From a checkpoint of a small transformer trained on Wikipedia: tied embeddings.
MLP neurons of a small language model. Each row is named by its layer, matrix (gate and up: input weights) and neuron, and shows model dimensions 16-143. Each number is 128 + 24 x the weight over its row's rms, rounded and kept within 0 to 255. Numbers have three digits each. A neuron's up and down rows have the sign that makes its largest values positive.
After each neuron's rows, "fires after" lists the tokens most often just before its 100 highest values on Wikipedia text that the model never trained on; "fires on" lists the tokens most often at its 100 highest values on Wikipedia text that the model never trained on.

L3.gate91:095126140121139132119110190156133120117166128081115124105124150190136108131076095103149148139126102100117104118144121102126129133167156137106156138172166116109177110144137129104137127106124136159130139124153122132160129166153111109140175154094106117151145129159093115117174138149170161140083160084112125100132157104168113138167148121115149118173154109185155127112123134145112139164143
L3.up91:134131111163110145134139158110107091103120144107144112160103093138081149157152118171140131135124120118079108128134149171152140138166124084118160117122130123108135055166136110108110154097117138161141140147193095155106155138137113134165112150122163111153099074123093165121139125136130134121064120163131122085133123143140123129098123125110106137154095135165148146104150111096079138149135
fires after: " |", "\n"
fires on: " 0", " United", "-", " DF", "|", " 1"

L2.gate842:130157127126162130157103123136144133116131129118090128157130132109100119110136135147145120135118119119157090119123094142136166133111142170144110138130137126112170104102119104100132132156136167131143119137154134134057134155120127154149121110099152132147146127115199142134125112106139150101098159138170145130087145085114124136112098120126134110103125146124166070136115079174083147145159
L2.up842:142103137111158114100144119136104105131177102105092104143122127131106148136175121137091098132134134128109136080140093133117118141080113177103129144094150169108112132090116153066105160119191130126106153150123136110142153179118121106128119090127100133142129132122149115154143134122129124104126130129159090130075148165123128121117127151104139135116124147117109107093115122113131155130156
fires after: " |", " b", " award"
fires on: "\n", "ed", "oy", "ring", "ott", "|---|---|---|---"

L3.gate499:131120129103146156107138134088090092122139129133114152111101149137155147098124117121147087119090169139132101100114147130123174114125131114114127113134147110140123112139124126128070154130169153093127133103135134117120111120132166161106165140138174110123130150129094147138150131121103166190140146102100152126141104085081143162117095120124156162134112126157115170118150079134106130128144
L3.up499:121129150091131124127157126149181135201114114108137126180125133125151078135137136140110177148144138197146096124101139099184082121123136097116112122100139150094109077113131129125141100128080156103112131098134123115083134142101124120126118146144166143093158114146157149156150122176143159129120149142145131174134104083152180114137160099143146106147123120105096147157129130131141165111136
fires after: " |", "|", "°N", " 2,", ":", " s"
fires on: " 7", " 10", " 11", " 27", " 23"

L6.gate204:112146123100128114135073140099098113125196149144178176069118131132131140109117100116162134125116129141126168151128109115106136091124126122128124118139155108128140098118131127102142122136122153118146125139131102149121134114109116163137139139109131120129159130112138116122149132118100112134109108097151075115171136165160144137179121150125110141103121133110113141157127154174134114142144
L6.up204:121158122107149104115185156115081124117147150109118111124172095143135135116121145122111136128112134085119129126130103115092127140139117104117141131089073145084134131122122098093135115134128112129089136134116116138108107143137123109151114090142125094109136129146118083109133118146140141112080126124097151083101113170134082104119119106175142157128102128096134110143128128105104143163131
fires after: "\n"
fires on: "|"

L5.gate494:147080095118105105111132151102113120137154137150066114103143151135096115118104110152158092118120131126121119082120105144150133119110173098150165131106132120126097081132092094076161138147135137114131104119144109142084136189094150144100127116140104114120062078156103165166118142140144123128110152128147111123106087131124136107110113146155155106119088093099130143106094119121128142125135
L5.up494:152116134121119128078100115123109130128094114105135117166145127188148095079116133142148129141141147139124120150132167168102109126131081139117128164089127114163128088150153140067113131164126130129145190129153138198123111130111142105115102091126129107091136139120131119083098112169133147129130117155148117140131126111130141120105130193095125086121137130134150094165120121158160148138130
fires after: " |", "\n", "2", "|---|---|---|---", " ph", " G"
fires on: "\n", "|---|---|---|---", " exper", "ys", "00"

L5.gate382:115130102120109095156099145121135143100141127164135103131113134104150161161126148142143129114101149141114137120148134110109098117081134127123117180121101127110155145084132153151118062082148140076097130111170131146089140117142145106128162158113122132124107112132134158119110095120104131122119142131122148138091056069147141131124120113093097119213098186095140174148120137141155101102108
L5.up382:157111143131130123145160138105159161148124100145142144111127157125121117125107143090131106145172162135110139128150135109111136176118137167099130151166195145082119132102126093133161112124096118125152112111130144121129093141135048121145133143079124116132092104161139120168134103116075111120083112126123105081102131091165132135157126116141133101107152129136102112127136118130123128123097
fires after: "\n", "or", "on", " 0"
fires on: "|", "ad", "str", " |", "\n"

L3.gate800:122138117143146136116094096100107122117091103116127107161116132153121119131099104151118162108137131114134135131128158105085152156096124146114105141131135130086140168110104153117094141102099184112130082128164113098123117114130098149086106078158141131126088134087114123110171128124156111146129094130110166128126103117124097114132109136092141167165090119118167121117171099174098133146112
L3.up800:160108108132112146152090155124125112108114107130111130110084130129168134105108110111138141109125128139127127108144145140113105089142124134105177108136114141086155119135117110168140153131191116072140084102152114130162095136183104150140091122115081134145091147120143154107122118111139126153131134128127101155133126145145121090112153112145108132119091173140106122150093115138144175147146
fires after: " C", " c", " M", " |", " H", " W"
fires on: "at", " Pat", " John", "aw", "ou", " Jan"

L5.gate784:080110111144125115128099104107130176097153143145141112115113089116155142125147115117129128086127144130080119087101126148130132143173118149113112125170152089156157150111138120108141121083142124148096191094118128116108136113109136091161141119122153124103124143126124116134143133162134149126156154122144107163133119151134113116129140135141117129149117076128162113126141092119123197102151
L5.up784:139140189086121133133120097157130121110179148094127118134142199119120096124155136145140147128129133154125116119109095113117101119141156106092136121112147104130139121174142132140146146103111122134128125168107133157117143093157139127142119108123112133161150093126137144158128156149127141141109153104100123105135126122121116116172144111127131106101133113125120163129127110129122121123114
fires after: "\n", " ", " Votes"
fires on: " |", "-", "|"

L8.gate304:108091118114126122104115162102105113117124108173133111112095128114150118197105110155111121162107141084129102104101119093140118104126130121115140135092124139090147156139164102150104093154121098091129119120136125117111123107088129159121123079148146124149119100145114122110156122138099116161107130110123134141133126147145109148149110145176105137118096129156123143104107108140151147148142
L8.up304:136116112148132112126140130094089148164139186119148130131121097139119144054176115142108110103126137131172110177111137154111133129148138132152131151113171094165109130128143095132099088124118149145136047112116084116105146092134108092112083080110128085180133151110155141130100148112164096120086104118106146136133103109105105128156148150138166116139134141166145140120142113152114107148104
fires after: " |", ";", " ("
fires on: " 0", " Christ", " 6", " 5", " 4", " 2"

L11.gate139:137063129121137100147136098080110076128139145128132132060150126173140150130113098130127116174087114127073169144112127095131155134169141096107079134118118138136099126133134110102154136124119139133151143144146141160108151157111125130135121154166105130101077106107175154119125117134122143100122138148159082154126112158135094148147123111115210130119131121096153096141141121137176107134117
L11.up139:100123142143142120135108109141123100101140133140146152155136149094167116136174134132142143120129140108088109121110116149119116126104084114100135137154093121127179124097102119080153139138119151146125199151142075121128182125116145142094084132111131116139122194140178154128146160121123106166134142123122118137138133138156136145130128126083144102103145102138115119144130119140141126193132
fires after: " |", "f", "_", "m", "\n"
fires on: "\n", "{", "|---|---|---|---"

L3.gate148:138175146143108137140191140124146157129114114106118129132173094164108145140110126150115135132198159119077131124123112092151129097166141093159082135114144129102097133155083083117169125094091136099139149122115154108093152108117127154136105110152108105151112139087137120127090119138139111141098118124130115094137098123111129130104105102143162133098160133102096143147145145098132111175121
L3.up148:143158162134136160063162129092128142137121095102116115159172132101153118147087151180108116117178142110106133130183089118127116113139128113152155100139111128121123132130117093092158157114133154078138166111116191100159115122117180141116143136103145106105090158141132157104128130135113123154107164122157103128166091155119122103112092097140163128087133164117115180141148131120143158173121
fires after: "\n", " ", " the"
fires on: " res", "==", " pres", "==P", "==S", "emb"

L2.gate835:113148131117118120175170096117132118122104135119116095146099111108121114123128144155183145138108093092107121119108104144156127120115130130105122137148131108124104093137120140131160133138098121092133151167084141120080141142182153131109139100139146131146136106117078140114122142149132107115091137142140086087134115109126143131169134108074134130138135101134066185084181137139156164120165
L2.up835:102109162144087183137147133121106174094116146113131135149137125138072138164097105112084139098093121147147139102133098123144101156126122112146129146107112113087115086150130126106137132158131146102176130144147097125120096143143160151151110151118178084123130101148098111133133108119113064142097109167148153098141115159087157109126151078123153098113136099112165114140144167144133120164102
fires after: "\n", " the"
fires on: "==", " im", " Im", " known"

L9.gate257:152108143105152095130128144125134143113132147134126074120127154159128132144120105119136138122127153121140108117075069124105148132111143113091115106106176164124108093094107109123147133133074131157118099101125140116068138160106141135131141122120117118134106123055127113150086142120143115084107126111121151130125096123094126116093132153061131165109120142130131095137121152154108152161095
L9.up257:183114091129153082151140118101094152100134143144141131142122121144111104116145159162124146148073136095148125116163092107136138132130137144104104156113143154126117133125136129125102152148141110130109151118138117132155131161174128128083136101121146135149156117147125119138140105141127110153169075123108127131142115141122094106149121154095098128151110114120089132173098117123070156137125
fires after: "\n", " |", " \""
fires on: "\n", "|", "|---|---|---|---", " H", "h", "H"

L8.gate133:125126092053150139161146155166105156121146141110165142105143161132118090067114095086050138182152138106122091170157105113084200138142128131185150088135134117084122111138143127124120106130134124157155089098141100067136158163124135110142125131148131130145116123142120123136105134138147116127118105125089144118077131107147159111081160145119172104129133107122094130132131110161137133109121
L8.up133:152140099128136126131150083138107115150156124133102104163139146162141150108119122107116131127132120168093129126136113177147143112127134130150093109111130095132146183103168100169122095106151151135138146151153136092111152103126119111165171119121142098091085105147165137146106143100204152099144096095166130092114155141125142105133143127145168155128123117101130147079105104128123098137142
fires after: " |", ";", " 5", " 7", ","
fires on: "9", " 15", " 25", "5", " 14", " 16"

L5.gate489:150128104174123067110127112146082131133136143138105099164115118123094115109151091135128128059119107143134054118136118104103148125137114123129153132109124093163127098139114147115116133167112123110148124127090088098103144108109115125106156114123103164138112112099172121090157151114133112097115124135105104109115121153119117139156116090132152144152119148141136130125118190092124164145139
L5.up489:083145110143127114127110124116104173125088126125133086125156145055128179127119111117142138124158105094062149117139073158183141122142129136124117129142161146115148140136145098149105095087161167115138166130127155121121120165148116108145104106136104185129104104116104199123147117150147145152169141152123120150088111117155155153122158142150096129153122158127095125145119121120107122130126
fires after: " w", " st", " C", " H", " St"
fires on: "el", "ra", "ind", "ri", "all"

L3.gate106:122149097116142087139096166145115112089176133145148103138085114118103126163125154135127135144119106115107129146117126135137145123152116180133099133149130100159114114163116137085075150097119130156131201122166146135113119116133141097137098121103117125126129124126096117176166091137162127101151136104158106139126153136124098131116137110118115120084102144136091107104128099126150100138140
L3.up106:144151130114147100162161083141160152101115130142126134159144133149135135123150113167132110094088162122151163075110102124092120094139129132122104151112126090170102142133126134172126119109125148144114138073109112122089149081111111146102144123159121153153132095081091147115124109110152108108124137161128121170132122157077143120106154143124145127119116110083145132117114142139107086142112
fires after: " ", "9", "0"
fires on: " |"

L5.gate392:092124135165140166097134151139107127166127121156161160129103158130180140104154104112115129148140099168126145161122141117154128167157104103175120140154135074122136147140167106081131099140121063164145170139135115112141095154123153192138171134121144110123134133120175137121115145125190127146117134133111163120151091147134135136104079152123118090110135091152100147132133104066119118161101
L5.up392:121109106144123096123109119139200111084083156128105150130128151158109164122137114169087111140109217106119118119142122083104150091161105139082135149114139158140191155122127147098127129149159147146144098139163135108113154114146124095132179085119114150155138117128117098116172131143139114112120101131145072154165151096112105145134126084122145096144123151119107165093173154104094157098151
fires after: "|", ";", " |", " the"
fires on: " 3", " 2010", " 1", " 2013", " 2012", " 2011"

L5.gate167:105113129135141140109109133145058103148140146082159089126105121147156125149092131145107162143137171110145112129117142141120105128152113160151074142139149143124141141122062117072132129082148119117167137133146106121103093108141119152117116148117161145131118163111144136128132140162112149108149143136089139136128060129162125146180133124106091155156102133100187104132112158123143141078119
L5.up167:108129132103106097137131109101103109097136095089150157161163115130137135183138119091140138155141103130130154128123100185120193121134124106108168132116128138138140079061104123121094139165134117131106156113162126072125116128103134146132076125125121119124149133129126162142128144113152143118098152134139138125105133121195139107142121114155145161136114117181154145113109151108158154108135
fires after: "\n", ";", "i"
fires on: "|", " N", "\n", "-"

L6.gate434:132117167123138161104113119091118117118118134120126116180082142126105111138125113145117126096140146147172078073143108077094133105100091144151126148143148104061115153155106102114125144146083113097150093128156169115128137118089083113115098129119108100114133127123127147113064144070130103123096163083164114099135158153117138093092091129132101136125096087146168091140140140152118105145142
L6.up434:124139131135087116146124103155094130169125109138121076112094124109149108108070090158122119103127172097129111103125152127131095124119138133093198151170125090110122108172103115154090165151160183122145136146156087132135111108127091060112164125158172161104147105115143115143114099183114159141090137174121131116093097113150132131130103159145144115120113104081115117097121115172139175136093
fires after: " B", " b", " |", "-", " H", " of"
fires on: " pat", "at", " Pat", " Al", "ur"

L6.gate554:140100135103108142163160079115128121122120094144158107107097102123106119152197131134134140148167116140183092139149117109136111098141119099157124098173122115109139131168113167128090102137174126111189115136133116150109142122123104164152144138103125142140126151189134127131160159149141130088141148121094116108152150107139107115103169186126146118139139120127126142121144100126136139126152
L6.up554:150147123093149063111093155143148150137112137153130169134120146108129147101139113091127132143106153123167115123118142100135171113096136129132086156113180131114108163141135134144160106138116140153127127153142118133132125111135072103143118124120148114128129106108122185105163138163148142152156079074159125128118140131116128127111144122099110160113118132148125132090109134159086074121097
fires after: " |", ",", ";", ":", " the", " of"
fires on: " 5", " 4", " 6"

L5.gate464:155122119129123167140125166123091124113102163136105156108154131126126130149140153160085067114098142153105153123104091130138155121177123113141109117138137147145108106117140095143130142111127118071126106098104118152152123140119132119139110158118145095141181111141142146117148135142091112173126175153179122154153136113125097161128111086085136137153147156106092112107091120088093120117077
L5.up464:133107160110146090113121130084171132161126176127122150082130155106174146112104143173122118140142118138181124131131100127114108098151123177117114073157131152131159125108150117153128105129118073081100149152097121125140105126121140153123153154120097134171117090139121136126134088143139095146143111110152120106099151165134137149140109124158131140112090115116121159146113085113081103143098
fires after: "|", " 198", " 199", "-", " pass"
fires on: "3", "2", "4", " 2013", " 2014", "ed"

L5.gate716:134103099123147136126103117126124143127127109179129143116131133121118106102066107083100104172144110160155090087092137155111149074124120152117125125137169151105108064094100102154116121142145091130163135116121081123144120112098150117141133130121178080157116176136105142121169132129134120122109123136157150098177102101119163134130068134138091164098106178144120127111128115119127114143131
L5.up716:120155161117106124164119100146108108142147117143129136151109137155132108135120116119107132144156115151158111139118092161154118101158139124123113105134145067148110129110120107156187136128128077172148170142130114117106131120115126075135090088142121172157096145116154138093155107159124142143109126126133155124099118158106143109094158115186128118143137178157110109140162133137168166077169
fires after: "\n", " |", "|", ":"
fires on: " U", "I", "A", "U"

L5.gate673:096141153140125106114144096159137112140143146146142053168122155150080154102116116122105147127164095162128117137120143115137163134127119111181129154130124124135121166133122145133147116160116107124101151138079105083153104116127109141126132139153109150214114091136133156145138116130117140136137101120084167133146130133154155152108143139159173134091122138171111158131147138127127147124146
L5.up673:136129092101184093169132162121132141165125128144114164170139115090116104125167148101138110139121149139153106123141106120100119170133146150112112131118142166130124139119137107125121159139104156150152139146132098121092099118063124123160086134180116157108157143102146110127091108139107158119103166131124148105120142113134147150152120134124116120118088158120121124129116164127142142097063
fires after: " ", "ronze", " –", "00"
fires on: " |", ";"

L6.gate266:089105148121102155114171142106102121134206159145140149087099167101088123172128152153141145121154151147124131097110127091075135125142126136128153118165118143136159165126138150163134166128141124122139128131077101155124168129126129153160113120143127118143130134111108131136122126162122118150112144159159110142136125174130128150136143157170149141090103127127152121102083100139118085154169
L6.up266:153129148087157111163116108100162125114142145114101169117160108138137150118094095127148107150117169157136121103104070110098124148121081158125113132157104125122156106117141145133134119121143130150107111129179128120123133087152199127153114151120080124126133134155123154097128149188134128132117106114124125139110151131114144137157132091104112110153097097094094154120143126132102149140111
fires after: "\n"
fires on: "-"

L3.gate710:073108101085085076151132165107120145100122132116136094111116101121100140148097145159094125173144139105113117150137120074125162099146108108159109124139191125153131116079140120144160153137125168098084095141162130140137084088118138111115147103112179097115123150113129123119132154152116123137115103125135115155130117151144153121157147123179157110118092110157140132133135114137130169133081
L3.up710:078115116122106107166164113166123145099138162115140119139134111133142128120122151104160129116096151086108060139164079043103139118133135124147133110110133106138114124162111112143139179111118114145159076093115134111110163104101130165115096142132124090092129123139099141119114127115105153170141125187109138137135142118143107156159142138158093139141109135122132175124129113128130152168126
fires after: "\n"
fires on: "-", "|"

L2.gate437:133132123150113162102185162139151132166129107129129150155131144150150141119156132141094100114122103146137130176112123117074157121110133162088141156103110102156143104142163131129150167095124102144141129121117116165148102130144138139094116147107118171111116112095091133124143122141144101123071105094112156115167107141127125145120148141112136188147124092125139203111127129169139134133101
L2.up437:110101136138112111088129101116117093109156141185139145107115104110134128183181119192122118104135114144083083137130137090122146150111098095166148139108130114101110098130118085158071106146149140106157129130160095136068135150126114161159149181132110095124090116159130121162158161157091109128138109136135121085130123115165145114120106102168102146139135142122118081126142127140084134143115
fires after: " |", ";"
fires on: " 0", " 4", " 2", " 1", " 3"

L8.gate540:139099154119128132139123133153092131136112100124083133110076125129146162139154088141154114135122141133161142138132106132112153091138102149090088126105151111106144151139128145120112116110114156154068128120153135153165150111089150145126158133093151125125139149087170169116171087151121120139122128113099112103157140082070127132143095153132111129100133135147139164134158147102135175149106
L8.up540:178111145140140107111135188129121135121089177111161160145165173138129068125148134126102125129083127098167102116094105164090078129138143134147127135164176148133119153096121123101135161175116127128139146127125135142147121118089143126102146134153088110114102113082127138133161145114109135135124152125124146108117139158168103138103159148099180108124135172125146168098120137110159113133138
fires after: " |", "\n", ";"
fires on: "\n", " |", "|---|---|---|---", " 0"

L3.gate448:139130105137134114160143153148111098094157103106116144171139145147158136111128109200119134114093121126150152107127175099112138094125157140146151129121111145130118079141131123117121165113113157122113139133140120134093123111145117124126089127126126120102069106132138136169124118136093128137139122134067165146162103082117112152098135099116087134082138171126166162143146129139141136156136
L3.up448:179108110163061112136115162187136134114152151127099112116111143158114141098101098118183097114177171116139109145119102159090130124119108115130151105133176108124131112127142112130136120172149165111093131134134125071166136107119123116148133144094096160114124108129145121143166123094091144107135167169091103140117161080142116114128119146103120101109126125138120137158125156135122142165161
fires after: "\n"
fires on: "===", "im"

L3.gate307:132118110116129111119124147115083123142156194102139125142147144140143124133123116170129126136143169137128142123159182110156109133155100157125113125137126154111151130079169088124125140131089147143085060118115142116144177087129129119145137136121145113154133148109131118078116143093097093103118130108116129120127168146125114164132121100091099138127160149078135154098089091143159115104130
L3.up307:116126191108081102114177103115152120120121138129074114096143150091115159111160158164176087128142172087117148151146115113096141118132121121128158131158135116103116162132116151115098146119109121167163146112153113116151146125114116116141115192100093170137112108133137140133123134151137127105156123123108150108127157107118107128110132145126122125123123113155142141118151112087121192185135
fires after: "\n", " house"
fires on: "|", "hold"

L8.gate710:126128158157157157141111180125092088137135107158137117153139145134115124121098142068122111158114121128115136146134139102112139098089114157079114139110092109101093115117123106065110117149117142126149182123113127136145127136165144126096123089146144130136112117159152113133140139087123135090128135137159174116131095087157126188116141141129160098166136154104098113127161161118117148149105
L8.up710:130106087077156131135097147117143154175169161133115147134121126171123133111152119137164132117114125115119154077120078136137117197147112112104114143128108145108179122116149127102138115144096130156121135138131084132119142145103092148150105119096125086127150110123143101120131154083153169142102169123138106109144131138115108123135108143134113100164104127161137172147107106118093143147177
fires after: " |"
fires on: "\n", " |"

L8.gate79:101110158140103133108133132158163119114113112110170118128164122122119145118088102134132120100127126136109104155123153174161082145156121151115129128108156128134107104161137109138143105127114128132125104124092129137088137128102110139179131095153111058108092119135104124093093150139096118110133119144121120176104109087132083116116123097087126135115111103148175151107099080168128086152092
L8.up79:127126108093177117094169151149120114142156108166153161101145122081174132142137109078126120133134145118110115097086132134128143112102150121104126116169145158108126137108135099099132133155121156127133151117126114131103117128146109127159120140155138205109120124149152112136116131124131109169134131133082105075132139144090112148139105130093136136102166120129108121104103089138118111141133
fires after: " |", " G", "|", " B", " Gl"
fires on: " B", "oth", "ronze", " H", " Gold", "al"

L3.gate822:157165124131110117148164148102106122153109086152120104158141088120146158078119123119087122117099136108121101119131159185118136087114140140113120163132137103108152158121151102134104143125157162162147143165130118125142129125188102109132186137132154141137117139126126156171112167097119146157119146112134092123118136140114143157146101129114074128102135139111144098109140119134107145143091
L3.up822:122095130099147160138129152089110170126155177096114090085132135132166152101100132134124159129069162125099116083170130180128161145118125078092122142174148116108127106101104145095127157144131102112140145084140103129135085127087114113132134104138111112106124148131127107150138127078152120089081158180123129094152164124120152132120160129124145145125119112104127115133100095129114085159127
fires after: " |"
fires on: "\n"

L6.gate359:127136102120112142113107112108108170096166115070142107101076088091123084098144149098120143132143090143109100135093118171131115121148116129135120102147141142133137140121087149150131092126130168146118140125119118121114157069110143154108111137156147136106072140157144144164107146107076155099117145101124108124150135152147133129153119138128141149080126080118093141109107136155163110130093
L6.up359:184127131119143123121131115102151168114130184116122099053141106130124087122137118118118128115146153184159110129048106140155144157110105131125138131107095115077157105131123120132096124110130126130149148139140115091109152096152138108105122116128176120135127140073162146139125115160116115162120147154110106143169092101149115108184096135144143125120091123108131117090128157118178150072106
fires after: "\n", " No.", " date", "le", " #"
fires on: " |", "|"

L2.gate380:114117154131135124162164103141105146142174164118162127115076139142174110132120126153149141113127095086124111145126142154132145122112127096139073100120173131124071177115122150158146133096155141107105086122138130097125127106081091142096134116139093148122179132111152127112139091160150055132159139144143126139123112106135129130117120161102152147119102125125111082128133124136142115113088
L2.up380:151098135158152102122131145125137111126116140145089178118166120117091113140138124140113138098129148107107127083100121124083070130131131146136124131114152113105099083139162088141092139118074163152135145148159137083132109096147145111174112126131151123194150095125150130145137114142135192153113110134124124139131098134150106120168115109100096155163140116114136150110100152140142155101129
fires after: "\n"
fires on: "|", "-"

L9.gate112:136141106163107120136139132139079109131130088134141120158103168123105103155119149165162144136124082150128108101138157127128101118098143102179103097130104106129095103108130130123109139109148118139096124148184118151076182125139150133170124158174161111143123072154171135136126133119107109128123139181141125111128125131140127112115115146131142174121124112174116146141153142150134096190102
L9.up112:102119069141143124124119138096111152156134172116144132214142106157106132131127126160117111166155106162103139100150144131157122111125148115183098116148143109136149101151149162085123152130119161127147159118100123119111104084128106106095098067146092121116103093120131167118150126133148156111134066143124149126132132181125149118144133112151140137170116106159140095138114124132115143158073
fires after: " |", " the", "-", " (", "–"
fires on: " United", " 0", "20", " (2", "ited"

L3.gate244:100132158123088140144102187118109128136136137104119136128122154134131152122114131156114089124100166119078144140083159091097131116142148181116137135134120140078154134155126151136080109165154142122118110105136103096130121097078108133127117123109124092118113138086112141122149110130094114127128120088156139125148119115135137127133126126122134098138149149112141111126085129136139135100136
L3.up244:180109131181056128107166128142092128114155123127110140100111134138115138113142138144133113146119153147124129156141103136093129118154081101179100105096110134169102146094095101147104100114158125137140101144154098127141121099109088089085172070144103086100113091131121103075103138095124097178137142104111159159142121115135139145170091134122139128129131100119079143153109104140102139143140
fires after: "\n"
fires on: "|", "-"

L8.gate756:111120116135121128146133119123089118100140164147147086111107134129095131163164090123135181136131146112204135147167127146108154156092126110136111149110125119144076105114141094109082120150118123111130165099140118092098150169165166170112133128072143153120190146136160135179141121129104166120125123106144144145139133121117160119146136154185152166139112147106094116153172131126165140155116
L8.up756:153143170114118043157107112139115131102131088139097154140135127146140143099134057121139121132139136113173170120096119102125105151125122113162145131116147124131148146115139070122158118165130153101163147127135105104083144125117143143085118095148075138121136077086110113109142122114159150125130125157090113164125178136148147150158133143079161159177114139128145153101133146147106142121125
fires after: "\n", " "
fires on: " |", "-", "="

L2.gate240:127121143125139090109150127139122165129124140133106119133142134121154151095140124144138090152089118126165138153103140118115162147140122094064106104169226123136091133116137160109135120152165117129113088111152125083161114132087111109103114145168128170123126114125135153113106104123149164134123154100153145101163125125152129183121129159088112122107167141137136120155120134142102128134146
L2.up240:083098093154150109149072118149096109168119114136132104119142120135129134113122109103159101139161107129117133105159076095094114112099139117085102201127144145142115121107127146122134154108130111184120139146143143145127084177122118138095118145146109111136151109084162123147163118139162151112127094121133123175104118154125108109122133154095148145101134144103108120086153127174113137143112
fires after: " |", "|---|---|---|", "\n"
fires on: "\n", "|---|---|---|---"

L5.gate680:113118132141138138144151146136114139125123176118113147103154070176131128162113130098073091114155117113128138114139111145145089140117149088134094131085117108148129151122151162090102111107139143141141085116160123119071122115082173164084124091121121080169138109066116158128132150131145131081093094121122143104108119111153115185115082108129125165101148099142150127145098112138089118147147
L5.up680:126125113115140134122125146106146114079113139125106155105158095127137133119125160170087148139097157155117149137150103135110141100157099125114129126091131180154165138155102142048137101118104129146138144094191138106133122111098141138137130095145133147151093144098086126109171106154122101155146138159138105159112145166131172118146117119128150167099143120129134192113109120163160143115139
fires after: " |", "|", "-"
fires on: " Char", " 2012", " 2013", "6", " 2011"

L9.gate435:114106124195109136112153139092147127152158110108143104055081132153135141126147152138141159150154130130137119136106081145122152107180169115164062132141094139149110160087140111140153111122156161132121128120176142139154135162123154111088104160145161127141130118143150180141113118123138134106111126134152097147131102120148152087110139137093102102129137097132109107180169150124115135146143
L9.up435:108124150134125144136110110184188094086147169138133177158112175107133120131124099136145173137112138126172148111103133150139105122134129098124103129203123165121121131134138131140150087118141104152112148155139154098066129109121130113123125119121126171152137115122160138104122101124111141139130116120120107143096155109143096115116077127085111135114096093134104141132126088109128149151127
fires after: "\n", " |", "a", "|---|"
fires on: "\n", "4", ",", " L", "|---|---|---|---", "an"